config = dict(
    n_layer=8,
    d_model=384,
    n_head=4,
    n_kv_head=2,
    head_dim=96,
    d_mlp=768,
    vocab_size=8192,
    activation='swiglu',
    norm='rmsnorm',
    norm_place='pre',
    norm_eps=1e-05,
    positions='rope',
    rope_base=10000.0,
    rope_fraction=1.0,
    qk_norm=False,
    attn_scale=0.102,
    bias='none',
    tie_embeddings=False,
    parallel_block=False,
    init='normal',
    init_std_qkv=0.0264,
    init_std_o=0.0,
    init_std_up=0.0264,
    init_std_down=0.0,
    optimizer='adamw',
    lr=0.000998,
    beta1=0.9,
    beta2=0.95,
    weight_decay=0.081,
    lr_head=0.00456,
    grad_clip=1.0,
    warmup_steps=245,
    schedule='wsd',
    decay_fraction=0.359,
    decay_shape='linear',
    final_lr_fraction=0.0,
    batch_tokens=32768,
    seq_len=256,
    doc_mask=True,
    train_tokens=298900000,
    steps=9122,
    dataset='wikipedia_en',
)
MLP neurons of a small language model. Each row is named by its layer, matrix (gate and up: input weights) and neuron, and shows model dimensions 224-287. Each number is 128 + 32 x the weight over its row's rms, rounded and kept within 0 to 255. A neuron's up and down rows have the sign that makes its largest values positive.
After each neuron's rows, "fires on" lists the tokens most often at its 100 highest values on Wikipedia text that the model never trained on. A number after a token or word is its count.

L2.gate392 [112 131 174 106 134 176  59 114 137 112 131 177 162 189 121 171 140 101  97  69 138 157 126 132  77  84  84 112  99 168 162  97 119 130 140  89  88 120 124 116  82 132 149 175 133 139  87 103  28 149 134  80 237 124 110 144 109 105  69  84 106 160 149 122]
L2.up392 [119 139 138 141 153 168  82 119 161 221  56 160 105 185 166 100 143  77 122 136 128 136 141 105 134  83 114 164  88 143 171 122 119 172 184  86 112 131 112 117 116 129 157 109 120 121  54 149  81 154 135 182 180 125 138 116  76 138  94 119 143 103 114 143]
fires on: "." 52, " " 6, ".\"" 5, "," 5, " in" 4

L2.gate263 [141 118 148  97 125 109 151 114 148 138 185 148 145  97 158 186 118 157 183 102  60 116 120 104 159 125 100 127 118  94 159 134 120  94 204 146 135 125 131 167 147  81 123 151 122  69 156 133 102 163 134 110 173 131 133 129 129 111  65 123  91 145 134  91]
L2.up263 [119 118 124 134 137 155 136 166 121  68 184 193 169 158 150 126 120 131 148 125 139  59 132 186 163 134 120 169 132 108 170 121  96 135 101 175  92  72 127 124 128  83 171 141 151 117 139 133 165 134 123 158 123 125 139  60  88 123  86 155 131 175 136  99]
fires on: "1" 91, "2" 9

L2.gate155 [120  71  90  95 141 125  86 171  80  90 125  91 141  80 130 110 141 125 130  81 147 193  85 101 130 129  74  94  81 121 136 143 149 128 119 130 162 134 144 169  95  81 103 142 119 104  96 145 157 177 147 109 198 112 144 101 110 187 101 134 156  86  96 163]
L2.up155 [ 92 140 117 128 177 113 126 137  97 141 178 116  94 159 177 137 171 147 103 137 124 115  67 176 136 117  82 118 163  82 157  89  88 116 125  85 148 121  98 160  78 143 128 188 105 136 129 174 139 162  33 117 114 135 129 100 102 134 109  99 126  77 104 154]
fires on: "al" 47, "ar" 8, "able" 7

L2.gate676 [167 153  98  80  96 146 173 116 140 138 108  72 158 123  97  88 127 118  85  99 189 174 123 148 156 122  65 133 147 160 134  73  97 143 161  72 112 172 134 175 129 141  92 158  93 107 126 105  79  62 130 121 159 114 162 112 139  40 109  85 128  97  91 153]
L2.up676 [ 93 134 153 169 120  99 176 117 128 155  82 144 157  81 169 139 136 111 110 138 153 139 148  91 174 174 125 131  87 122 116 132  85  96 109 113 107  77 148 136 176  64 107 102 101 144 128 100 185 138 113 138  87 122 110 185  90 116 121 111 128 109 152 124]
fires on: "-" 19, "/" 10, " •" 10, " /" 10, "ing" 9, " and" 8

L2.gate730 [129 138 192 132  43 104 110  92  64  96 159 144 139  94 121 148 144 144 142 119 126 174  95 106 123 107 127 109  77 110 178 171 181 169 140 120 166 103 142 154  52 140 142 110  97 164 117 122 116  96 133  93 125 173 122 121  71 116  83 126  88  87 135 124]
L2.up730 [109 143  88 159 123 151 177 163  84 152 124  63  99 100  95 111  80 125  91 170 105 150 122  83 118  87 100 108 147 198 122  70  78 172 129 112 145  56 132 170 142 175 110  84 136 134 231 118 131 140 115 128 141 121 109  77 126 128  83 115 198 114 133 193]
fires on: ":" 99

L2.gate53 [111 109 158 164 116  90 144 112 118 135 128 134 178 111  98  83 148 138 179  88 143 118 149  86 139 139  93 142 104 174 145 156 187 164 155 140 147 116 151 136 187 110 133 138 146 182  70  74 121 105 141  94 189 173 131 168 107 168  85 125 134 139 144 127]
L2.up53 [ 52 120 120 124 105 117 170 148 118 165 194 132 102 136  96  88 164 183 127 115 112 183 127 145 158  91 116 124 144 147 148 109 164  74 144 144  71 112 185 102 199 105  33 121 164 139  88  81 111 119 134  96 137 108  95 108 170 117 103  95 164 135 122 108]
fires on: "f" 15, " well" 13, "mer" 11, "ke" 7, ":" 7

L2.gate557 [136 144 131 111 136  94 134  68 114 156 152  80 139 148 101  63 117  78  94 119  99 109 125  63 123 144 129 140  68  87 133 151 119 119 141  61 142  68 193 104 120 103 136  55 111 200  65 148 123  96 147 142 114 128 206 137 175 111 145 147  56 170  82  90]
L2.up557 [119 165 132 116 104 154 106 183 108  96  67 145 119 167 136 142  87 116 104 126 131 198 138 104 159 114 205  85 116  84  79 130 105 119  76  79 128  88 110 119 148 199 111 144 176  76 140 194 118 150 197 149  75 104 127 175 143 128 151  74 148 130  76 181]
fires on: " |" 36, "op" 16, "en" 9, " Time" 6, "al" 5, "im" 4

L2.gate426 [161  70  58 147 151 113 165 115 136 113 162 182 144 123 144 144 210 105  84 138 113 123 138 130 125 151 115 162 165 177 170 131 125  93 173 114 114 106  65 154 147 123 137  98 110  72 103  99 180 115 134 137 127 120  91 178 170 165  93 145  86 107 113 155]
L2.up426 [156 165 109 125 120 117 146 147 125 105 129 101  65 201 111  62 100 135 124 122 115  90 125  85 231 100 127 103   6  73  99  96 160 136 117 129 131 105 163  75 151 100 156 117 131  53 153  98 114 143 136 144 137  71 120 148 142 112 132 106 126 134 177  93]
fires on: " |" 81, " —" 11

L2.gate27 [137 104 109 117 191 145 118 148  71 125 149  98 142 110 115 139 127  90 103 134 137  74 111 107 169 138  88  71  89  98 191 104 111  99 148  96 151 118  77 160 160 163 144 125 125 125 106 142 101 157  76  70 135 121 101 126 140 137 132 127  96 122 136  37]
L2.up27 [146  74  65 120 113 137 162 162 126  68 167 138  96 125  77 111 177 174 127 132  92 145 163 154 175 129 193 133  84 135 119 147 153 153 162 180 119 165 162 116 120 116 143 134 122 123  83 109  99  92 149 126  58  87 143 158  92 145 152  88 128 168  80 154]
fires on: " |" 100

L2.gate199 [ 79 150 123 144 158 188  97 149 130 155  89 149 100 176 179  99 121 177 126  93  43 108 129 151 159 108 108 123 107 144 117 131 102 123 196  86 111 125  77 125  66  58 125 199 141 133 196 193 141 117 127  86 126 110 149 170  83 129  98 157 101  35 110  80]
L2.up199 [128 100 120 108 129 103 166 138 123 158  38 154 104 135  77  90 148 133 140 138 143 117 132 168 153  98 135  44 106 123 121 129 120 173 121 162  86 116 149  88 155 166 188 115 116 126 131 128 139 140 109 213  80 140  68  93 107 105 144 149 185 140  92 144]
fires on: "al" 31, "d" 12, "s" 7, "ne" 5, "ens" 5, "ly" 4

L2.gate653 [ 93 142 119 141  94 124  75  70 167 124 112 144 132 154 146 120 145  92 110  86 118 120 146 163 139  93  97 176  95  98 126 167 140  72 118  88 115 120 104 119  95 183  70 118 106 101 102 151 181 162 108 138  98  97 153 157 165 210 101 156 151 144  85 146]
L2.up653 [ 84 110 205 143 114 108  67  89  56 110 124  83 108  95 104 212 118  98 167 180 121  77 138 144 164 174 164 146 154  62  89 168 139 108 161 115 127 183 185 136 131  79 143 171 176 173 138 164 149 176 140  83  73  98 129  73 208  85 165 167 186 192 111 106]
fires on: "al" 19, "th" 13, "er" 9, "st" 6, " round" 4, " level" 4

L2.gate757 [139 153 143 100 140 155  59  88 154 173 149 157 168 133 168 145 121 158 129  79 175 151 120 157  91  85 145 104 133 137 124 126 167 148  92 116  68 113 118 145 153  99  92 129 146 166 155 117 118 166  85  98 197 162 107 110 154 130 152 112 109 134 135 139]
L2.up757 [158 132 162  83 106 166  78 130 110 116 130 158 133 105 119 151 111 155 102 140 102 159  93 145 146 158 119 155 182 142 149  74 184 153 142 114 142 101 161 137  98  64  75 129 141 157 124 162 110  87 115  70 201 160  94  74 230 132 104 143 172 178 115 118]
fires on: "0" 23, "1" 21, "2" 15, "3" 10, "5" 7, ":" 4

L2.gate643 [159 150 101 111 146 127  74 138 126  96 199 161 158 124 159 147 116 157 140 141 112 142 149 125 146 135 106 132 182 172  82 143  86  91  78  84 126 116 155 135 106 143 122 108 169 131 123 112  84 138  96 107 160 138 161 149 203 133  80  74 151 118 133 112]
L2.up643 [139 117 161 117 120 166 116 136 131  90 126 175 133 163 135 143 129  99 144 139 154 163 139 114 146 144 164  68  49 106 125  94  91 147 128 130 151 145 110 136 110 134 138 160 147 136 122 124  83 109  85 112 155 152 110 117  94 112  94 142 135 131 191 138]
fires on: "s" 98

L2.gate217 [121 103  57 157  82 109  82  96 168 147 167  38 135 190 169 115 105 132 153 101 129 149 100 100 185  55  94 165 168 153 151 110 152 153 155 151 104 123 117 110 145 118 102 133 159 196  83 114 151 164 150 116 107 137 153 109 116 115 132 120 169 130 128 106]
L2.up217 [166  93  74 138 120 102 147 125 119  97 173 139  86 160 109 122 172 148 105  95 119 172 128 145  56 172 169 135 104 142 102 132 151 143 119 176 162 160 134 103 129 125 223 140 148 123 139 142 138 119 168 175 144 129 106  60 135 142 179  92 104 181 105 153]
fires on: "s" 19, "at" 10, "y" 7, "avi" 7, "iz" 6, "on" 5

L2.gate118 [153 143  85 121 196 155 116 120 168  88 106 145 131 114 125 105 120 173 104  97 164 171 116 175 142 118 147 180 115 128 126 107 104  79 191 122 100 117 143  95  72 108 104 138 140  80 126 160 203 134  99 148 130 131 179  98 186 147 118  91 151 124 105  83]
L2.up118 [117 102  98 113 163 158  83 131 144 132 120 166  74 172 113 160 127 114 138 108 197 166 108  82  85 139 106 151 155  73  97 169 179 165 141 119 134 142 145 127 111 132 125  88 146 119 156 153 166 120  55  97 153 146 153 114 152  95  94  89 111 158 135 141]
fires on: "e" 22, "s" 11, "r" 10, "ing" 9, "i" 8, "t" 6

L2.gate611 [100 194 111 120 188 112 181  93 197  74 138 156 169 187 129 134 131 117 145 137 185 134 167 121  86 151 189 132 155 168 114 146  90 145 155 144 116 123 112  57 114 150 111 117 122 112 187 166  77 110 151 158 116 154 172  95  87  97 112 138 148 138 161 174]
L2.up611 [120 136 109 132 147  75 170  75 116 123 146  95 120 169  92 108 129 137  81 103  91  98 102  90 122  71 132 105  58 131 136 147 175 153  94 155 132 138 122 209 111 151  98  70  96 118  72 182 165 139 143 135 124 158 151 121 138 156 163 124 126 155  95 140]
fires on: " =" 18, " and" 11, "il" 10, ":" 10, "ul" 6, "ter" 5

L2.gate142 [157 146 144 119 128  97  96  95 143 106 119 129 136  84 147 130 141 122 104 120 166 103 102 151 143 139 150 103  99 122 127  98 131 177 111  87  98 131 136 162 113 148 147 188 144 100 108 118 134  89 107 120 127 132 124 108 171 163  66  83 138  53 133 117]
L2.up142 [138 151 127  75 156 170  96 152  92 146 155 104 118 137  83 203 119 135 127 113 142 154 158 148 111 144  99 135 115 125 108  90 142 192 142 153  84 140  81 150 142 153 132 133 168 176  98  81 111 115 116  70 154 148 146 106 157 192  94  45 142 159 131 169]
fires on: "ly" 49, "mer" 10, "2" 7, "ing" 6, "er" 4, "t" 4

L2.gate180 [148 160  90 108 154 103  79 120 126  95 131 131 106  97 139 136 152 120  80 137 125 113 175 142 183 165 108  76 163 160  99 106 122  20 132 103 129 131  24 189 129  83 110 162  76  98 162 126 150 119 145 137 123 160 100 168 137  80 112 134 182 129 100 165]
L2.up180 [132 149 168  97 131 106 178 121 132 161 133 122 169 116 156  86 121 113 102 129 134 120 146 129 168 127 106 165 167 102 163 126 130 149 120  82 137 152 182 118 144 158 129 112 126 125 108 152 153 125 132  76 114 115 203 112 146  97  87 146 113 137 104  98]
fires on: " —" 41, " |" 37, " more" 11

L2.gate682 [106 147 103 154 110 153 147 120 132 128  92  93 164  81 180  73  99 155 103 145 121 144 145  64 113 120 120 142  96 152 159  49 104 192 157  88  80 141 133 143 160 145 106  92 143 170 108 146 153 124 159 156 128 123 142 136 163  96 155  86 157 111 160 110]
L2.up682 [185  85 149 121 144 173 101  55 108 159 115  87 130 169 124 119  89 124 129 148 150 153  75  97 107 131 145 149 170 126  84 169 118 111 129  76 184 173 137  95 164 137 114 150 115 179 150 100 116 137 147  95 150 163 117 119 167 139 132 187  59 128 110  44]
fires on: "." 19, "'" 14, "d" 10, "th" 7, "mar" 5

L2.gate46 [129 136 141 103 168 175  74 120 126 138 127 188 210 123  96  95 131  44 130  98 144 167 113 110 133 110 107  78 139 130 160 126 136 129 137  60 153 106 132 141 110 123 182 132 143 126 128  85  86 172 129  79 199 132 145 121 122 150  85 145  83 105  91 109]
L2.up46 [136 126 155 147 151 225 119 139 116 103 151 199 154 213 142  92 201  62 127  97 134 135 131 109 121 110 122 101 115 157 148 141 138 186 149 136 125 161 121  68 152  85 161 162 116 117  62 131  47 168 107 110 191 108 170 105 167 163  68 120 150 138 110 112]
fires on: "." 54, "|" 28, "\n" 8, ".\"" 6

L2.gate62 [132 104  72 126  69 123 244  51 166 161  95  46 148 119 126  53 138 130 129 158  96 145 181  79 114 140  88 149 138 128 172 169  99 184 120 139 145 127 148 120 159  93 152 123 112 105 108 160 104 154 184  96 124 123 138 112 200 105 116  42 106 133 120 102]
L2.up62 [107 128 151  70 137 164  96 118 121 146  68 111 104 203  88 147  88 169  93 149  92 152 113 112 100 104  98 126 189 129  97 149 148 136 130 131 157 144 147 150 149 118 156 172 133 117 129 163 120 130 152 124 137 148 112 138 187 125 120 164 150 118  92  74]
fires on: "a" 13, "'" 12, "g" 10, "o" 8, "en" 7, "al" 6

L2.gate590 [ 81 118 119  91 131 191  70 128 134 114 110 106 136 156  86 110 153 171 102  56 107 140 129  92 135 123 134 128  55 117 185 152 118 154 133  48 121 163 155 172 101 121 198 136 136 177  70 154 123 151 116 172 163 112 142 168 137 130  95  88 132  83 102 144]
L2.up590 [138 187 126 135 111 144  83  77 149  62 181 172  77 140 154 171 130 119 119  85 175 127 152 169 137 155 159 157 137 155 128  78 153 161 155 127 117 144 106 137 113 179 134 139 142 131 110 111 100 141 120 157 137 225 139 102 113 118 143  83 143 121 113 187]
fires on: "s" 85, "le" 10

L2.gate731 [178 135 100  91 122 126 168 121  98 145  71 127  71 109 138 115 165  93 150  92 145 133  43 202 116 113  53 129 108 139 182 146 126 166 107  99 133  90 152  67 135 136  99 102  98 131 146 104 106 155 179 157 177 110 111 157 148 181 116 157 128 146 160  69]
L2.up731 [157  78 181 120 127 106 192  99 147 189  97 141 104 128  92  94 191 142 156 136 139 140 122 151  89 124 142 136 117  85 103 194 142 100 123 114  74 138 160 152 125 131  85 104 113  92 182  85 160 147 141 201  68 145 105 110 120  75 189 148 102 146 132 161]
fires on: "." 84, "ed" 11, "vo" 5

L2.gate639 [113 162 125 125 132  85 150 104 116 104 113 107 166 127 171  60 142 109 124 121 167 143 109  98 120  84  98 116 136 124 188 124 123 203 121  83 109 159 105 181 103 172 114 159 118 170 106 112 117  85 125 127 111 124 183 124 125  56 140 161 151  82 144 122]
L2.up639 [112 196 146 129 108 168 127  77 163  90 170 131 173  98 160 141 201 166  36  82 163 111  87 148 145 105 139  71  97 128 109  47 121 152 171  77 137 183 147 137 136 156 162 102 118 153 103 123  89 195 132  94 118 145 141 158 194 151  80  92  64 170 128 146]
fires on: "-" 99

L2.gate323 [ 79 107 136 214  93  81 166  68 154 148 104 194 204 106 156  93 125 166 128 123 131 141 182 102 119 109 112  74 140  85 131 154 155 153 159 137  71 123 163 137 112 128 128 116 101 155 147 167 136 140 128 127 109 147 127 120 149 137  93 180 184 127  55 173]
L2.up323 [120 173 126 162 108  78 120 108 117 104 127 148 139 127 147 123 139 105 124 210 141 146 151  83 118 126 181 114 162 109 106 135 172 165  85 119 126 105 172 121 154 176 157 113 144 107 137 142 139 184 117 105 152 101  93 125  76 184 152 153 190 138  94 109]
fires on: "1" 37, ":" 6, " November" 5, "8" 4, "7" 4

L2.gate398 [114  85 166 161  88 172 151  87 177 143  92 141 109 156 121 116 141 129 130 163 155 157 105 168 136 149 110 113 128 184 152  83 126 115 159  63 187 138 176  93  83  99 135 132 134 192  81 176 158 162 140 107 154 156 170 116 108  53 132 155 145 123 202 120]
L2.up398 [163  88 107 157 151 129  43 111 151  88 142 130  96 146 120 135 144 153 144 119 101  93 149 160  87 139 176 124 104 163  84 151 104 108 168 101 134 177 103 132 109 186 128 120 153  81 114 123 163  98  24 179 176 182  95 138 178 100 124 125 130 135 110 202]
fires on: "s" 86, "ian" 6, "ies" 4

L2.gate375 [118 108 114 152 128 130 140 136 201 131 159 132 154  40 107 128 126 212 140 105 112 192 144 164 114 121 129 133 145 133 127 143  99 133 164 145 115 147 147 158  95  49 128 145 147  95 142 107 141 124 191 128 155 135 141 129 158 113  90 114 187 116  90 143]
L2.up375 [137  96 136 156  99 154 144 187 101 177 144 139 130 114 132 135 139 104 136 166 152 127  88 119 149 145 148 190 182 133 153 172 154 132 105  80 197 100 146 152 146 143 128 125 131 126 187  58 158 168 127 107  83  88 150 142 187  86 170 161 196 151 125 106]
fires on: " |" 53, "cre" 7, "c" 6, "ym" 5

L2.gate243 [118 103 122 174 157  73 175 140  92 105 182 174 100 161 174 115 160 127 176  87 121 166 109 131 148 110  96 150 128 106  74 127 125 155 170 186  97 139 138 115 161 112 144 143 148 184 146 180 111 182 109 145 105 146 185 102  99 117  72 148 146  85 102 110]
L2.up243 [120 127 135 137 116 185 148 127  97  95 180 141 175 205 130 134 150 145 191 151  96 171 114 113 148 165 178  91 164 108 124 106  86 147 149 132  90 130 118 180 132 151 126 140 181 134 125 134 164 133 120  77  81  77 124 112  89 168  90 144 123 210 123 135]
fires on: "1" 100

L2.gate228 [131 104 104 121 186 137 124  95  52 192  75  92 178  94 127 100  92  89 147 111 113 164 111  85 134 103 121  66 123 148 152 134  91 146  89 147  84 101  54 216 120 153  71  80 128 153 174 140 183 147  97 144 109  91 123 151 145 122 178 121 132 157 133 140]
L2.up228 [127 132 163  89 107 144 154 139 194  78 133 131  83 104 168 170 187 151 167  98  60 119 145 103 189 157  94 157 175 107 161  92 177  85 131  71 124 166  72 104 128 134 130 114 122  97 202 159  65 160 108 111 129 156 130 197  93 182  56 122 219 206 117 149]
fires on: "." 26, "al" 15, "o" 7, "se" 6, "ing" 4, "os" 4

L2.gate54 [147 129 119 143  95  80 122 111 120  83 200 115 200 132 128  71 116  93 154 178 141 162 160 146 137 133 122  77 132 110 138 144 125 146 112 115 160 122 233 126  80 132 122 113 119 152 111  98 137 116  93 111 140 101  95 167  92  76 133  83 104  65  80 155]
L2.up54 [168 146  63 181 126 118 166 125  99 138 206 179  94 153 108 153 100 149 140 115 154 190 138 189  73 150  96 148 110  91 149 125 150 177 124 107  91 205  95 113 120 130 111 120 150 122 115  82 100 171  89 106 160 107  81 184 199 137 114 104 129 154 193 157]
fires on: " States" 40, "n" 9, " |" 5, " /" 4, " Kingdom" 4

L2.gate39 [134 189 111  99 131 176 130 141  81 138 116 169 139 170  88 168 116  87  63 155 109 163 116 141 128 139  85 111 120 114 176 107 125 102  95 105 125  79  93  54 111  89 115  94 150 103 126 132 115 122 108 130 110 142 125 166 116  55 143 166  84  84 174 106]
L2.up39 [108  90 143 157 126 106 127 116  80 125 153 110 132 119  97 132 111 147 118 109 124 174 157 182  60  86 127 113  90  47 115 143 161 148  92 143 151 155  72 138 124 174 150  85  82 103  98  89 119 110 112 145 124 113  57 196  47 122 116 116 124 135 158 127]
fires on: " |" 33, " that" 14, "le" 10

L2.gate715 [ 83  96 213 160  98  88 114 183 171 177 110 159 135 112  95 169 164 220 129  63 148 183 121 160 175  89 120  77 177  34 138 112 131  69 102 150  98 122 166  98 103 106  96 153 138 151 171 125 187 103 126 107 162 144 169 121 109 125 113 128 163 118  87 130]
L2.up715 [ 96 121 153 135 109 119 118 118 144 140 132 193  89 137  79 150 182 136 110 121 177 152 159 102 140 109 116 153 146 144  89 120 153 166 166  79 146 176  90 133 135 125 155 176 106 120 125 187  89 166 137 179  90 175 100 160 135 122 122 108 202 167 169 122]
fires on: ":" 29, "ar" 8, "al" 7, " |" 4, " Angeles" 4, " Paul" 4

L2.gate758 [149 151 143 132 134 157  78 129 174 164  94 187 184 162 148  63 158  85  80  89 113 165 119 113 150  73 134 117 123 154 176  83 137 181 156  61 125 142 142 113 126 103 181 155 128 151  28 123  72 118 128  78 210 110 126 145 113 127  68  91 104  83 124 125]
L2.up758 [140 138  87 138 159 170  93 109 118 154 102 173 178 204 115  95 162  88 133  86 143 162 119 135 114  82 112  88 113 214 183 126 126 161 159  79 113 133  39  94 148  95 129 135 140 123  83  88  79 130 106  75 165 145 181 132 138 139  66 107 114 104 133  91]
fires on: " the" 54, "." 15, " a" 6, " The" 6, ".\"" 4, "|" 4

L2.gate423 [148 133 135 128 154 186  78  79 139 127 193 122  82  94 172 161  71 121  65 123 172 163 107 154 127 155  93  62 150 116 168  98 135  39 138 113 145  64  85 129 114 155 111 147 150  67 102 176 142 137  96 141 218 149 155 123  86 156  83 127 127  78 107  95]
L2.up423 [124 105 182  86  79 186 106 127 127  66 166 143 146  72 155 133 145 139 133 143 124 128 140  96 108 179 165 197 137 147 139 127 110  78 141 101 112  93 149 113 135  74 143 132 136 102 158  82 124 112 108 133 130 153 130  80 155  87 131  87 157 121  84  98]
fires on: "2" 26, "0" 25, "5" 17, "3" 8, "1" 8, "9" 7

L2.gate571 [146 136 135 158 107 105 116  99  95 121 112 153 119 136 166 149 156  64 122  33 163 202 109 146 105 114 130 126 108 116 148 104 175 122  83 115 141 155 182 121 124 103 121 160 150 181 115 119 104 136 113 101 141 155 125  97 131 109 109 151 117 141 113  88]
L2.up571 [126 145 113 104 138 112 139 119 124  49 116 153 160 157 134 126 116  85  80 116 129  72 109 121 117 148 104 175 170 120  98  93 158 144 101 161 156  58 137 110 141 142 162  84 141 169  89 206  67 163 161 122 112 149 145 100 141 114  89 154 119 120 129  99]
fires on: "s" 39, "0" 11, "man" 5, "th" 4

L2.gate136 [171 127 128  66 137 126 130 107  78  99 116 159 145 120 110  96 138 129 141 103 152 147 154  94 110  88 151  80  39 190 133 182 123 174 156 100 160 148 172 159 206  99 186 107 147 174  94 121 123 178 177 106 124 159 164 116 117 108  97 108 185  84 153 135]
L2.up136 [138 115 143  94 124 150 181 136 128 166 136 150 150 124 134 119 151 163 130 168 163 189 143 141 155 141 124  97 192 152 151 127 102 162 181 158  82  91 166 146 102 179 125 111 124 165 105  98 152 138 137 150 146 132  99 165 167  86  47  96 166 108  83 165]
fires on: ":" 100

L2.gate352 [108 165  86 129 133 153  81 125 122 108 141 163 117  96  83 146 166 142  78 128 145 127 120 104 196 116 152 150 124 112 120  92 111 101 166 117 116 165 125 175  84 124  68 168 121  87 149 127  68  91 115  95 151 101 137 148 154 132 173 144 150 141 116  89]
L2.up352 [167 110  11  75 159 169 134 161  92 109 172 146  96 142 157 107 160 105  98  89 121  94 119  35 159 146 153 142 123 170 161 141 153 142 105 153 162 119 150 157 118 164 141 126 120 113  49 125 137 141  74 103  86 124 106 172 142 137 126  99 133 150 124 104]
fires on: " |" 91, " G" 4

L2.gate474 [ 99 121 145 119  99 154 109  94 183 203 162 136 159 149 148 127 139 147  94 101 120 122 127  99 122 116 141 118 118 169 134 156  99 144 133 139 166  70  96 149 128  94 112 118  95 165  73 192 162 116 125 166 132 102 184 106 138 185  91 127 122 116  67 109]
L2.up474 [117 129 110  70  88 145 102  81 184  93 132 126 124  98 143 194 164  92 125 112  95 123 173 111  96  90  67 129  80  94  98 103 145 114  98 116 139 122 143 133 138 145 196 125 118 100  36 129  94 108  57 132 131  75 112 177 133 158  93 110  81 119 140 151]
fires on: "n" 35, "i" 11, "o" 11, "ul" 7, "ae" 6

L2.gate38 [131 158 150 132 104 132  87 158 128 157 126 131 114 118 109 151 135 120 124 127 133 138 128  86  68 118 141 114  73 157 188  94 122 106 130 134  74 129 142 129 150 145  58  96 138 164 178 153 183 169 134 101 134 200 126 139 158 106 111 139 120  42 145 112]
L2.up38 [127 143  93 142 119 143  94 159 111 122 148 214 115 164 110 192 155 159 124 117 139 147 114 143 151 199 122 172 115 141 133 162 151 132 148  87 106 148 118 137  94  52 206 176 164 108 162 168 134 138 201  94  95 133 115 135 124  98 150 165 110  68 120 117]
fires on: "." 39, "s" 23, "t" 7, "rit" 4, "as" 4

L2.gate566 [138 164 153  95 105 106 112 156 106 167 132 156 141 133 108 143 138 168 100 109 111  48 142  74 136   5 138 129  98 146 168 125 116 133 140  94 173  77 182 129 137 150 130 141 129  99 140 142 144 146 107 185 125 197 174 124 118 110  96  96 117  91 120 140]
L2.up566 [167  85 152 179 115 128 195 122 136 204  58 155 156 141  98  92 112 122 125 147 182 184 170 127 124 153 116 105 118 113  92 149 102 163 131 146 184 142  89 150  78 148 129 149 115  65  84 180 160 126 135 152  94 157 114 141 115 255 122  99 140 110 158 106]
fires on: "e" 16, ":" 14, "ar" 10, "N" 9, "n" 8, " Ber" 7

L2.gate410 [115 116 110  67 133 131 145 108 176 196 118 151 178 109 148  54 156 200 118 107 150 109 137 115 102 108 143 138 106 163 153 116 149 179 158  85 126  60 104 173 173 129 139  93 127 138 128 176 168 160 144 146 152 156 127 103 157 170  72 107  92 153 162 130]
L2.up410 [130 152  66 177 160  80 147 169 154 158 112 124 160  66 110 148 162 159 113 152 147 109 169 110 165  87 107 148 156 131 139 121 108 156  99 132 108  92 117 148 151 130 151 138 123  78 104 172 109 165 131 144 130 156 120 136 163 156 164 132 203 168 152 137]
fires on: " and" 85, "i" 5

L2.gate621 [132 136 145 137 128 173 132 180 111  97  76 107 143 155 103  97 111  88  95 106 152 161 149 135 132 145 133 181  72 121 151 118  79 230 153 135 104 190 118  72  80 181 101 165 149  51 147 124  99 137 150 149 142 172 137 126 157  74 118 136 115 135 140 113]
L2.up621 [148  59 125 144  71 130 116  77 146 129  97 118 121 134 135 107  80 110 190 163 108 150 149  78 106 130  90 146 145 104 171 191 129 137 112 117  99 134 168 112 102 207 174 122 116 148  85 128 182 108 123 195  88 152 144 117  73 128 135 173 106 143 158 177]
fires on: "." 50, ":" 39

L2.gate344 [133 134 149  96 134 149  87 165  90 121 182 170 105 130 144 111 156 147 127 108 111 114 114 120 173 140 120 129 128 116  94 114  82 116 124 127 125  80 143 108 137 131 127 103 127  82 101 147 120 164 121 122 155  76 131 106 133 107  92 133 162  95 146 145]
L2.up344 [105 153 179 103 134 118  89 168  88 111 143 150  94 202 156 127  88 100 124 151 137 112  73 147 141 137 145 116 183 122  42  92 166  56 116 166 138  72 138 127 132 153 139  99 124 134 120 159 127  98 151  68 126 100 138 127  76  92 123 150 192 176 159 140]
fires on: "s" 82

L2.gate237 [152 134  96 153 140  86  88 113  95 156 140  89 133  85 115 115 113 114  99  60 118 195 104  86 147 111 100  68  79 125 124 114 159 136 145  70 144 167  42 158  92 172 112 102 138 177 109 165 162 156 105 111 169 156 104 141 143 120 107 160 122  99  45 147]
L2.up237 [114 161 121  87 157  92 107 156 122  68  65 122 103 184 146 103 102 130 125 131  95 163 154 142 103 202 154 175 183  94  81 121 149 138 161 114 109 152 194  74 125 104 134 173 109 129 157 208 125  92 115  97 118  82 105 118 123 135 169 144 178 100 159  84]
fires on: "s" 73, "al" 15

L2.gate356 [154 140 107 136 161 151 146  85 109 107 133 140 152  62 131 169  98 145 116 143 164 149 113 138 167  81 125 199 148 136 163  96  95 140 105 161 164 114 141 115 151 127  61  92 141 158 158 135 119 109 137  91 133 139 129  42 145 132 140 131 101 160 144 110]
L2.up356 [136 104 161 128  95 174 112 135 191 145  30 175 139 108 109 106 112 150  83 139 123  92  39 136 130 157 135  83 164 115 149 142 116 118 163  96 182 169 116 165 111 118 163 215 165 165 124 111  90  99 136 114 112 126 134  74 176 134 164 235 151 153 115  48]
fires on: "2" 27, "1" 19, " and" 8, "8" 7, "ship" 7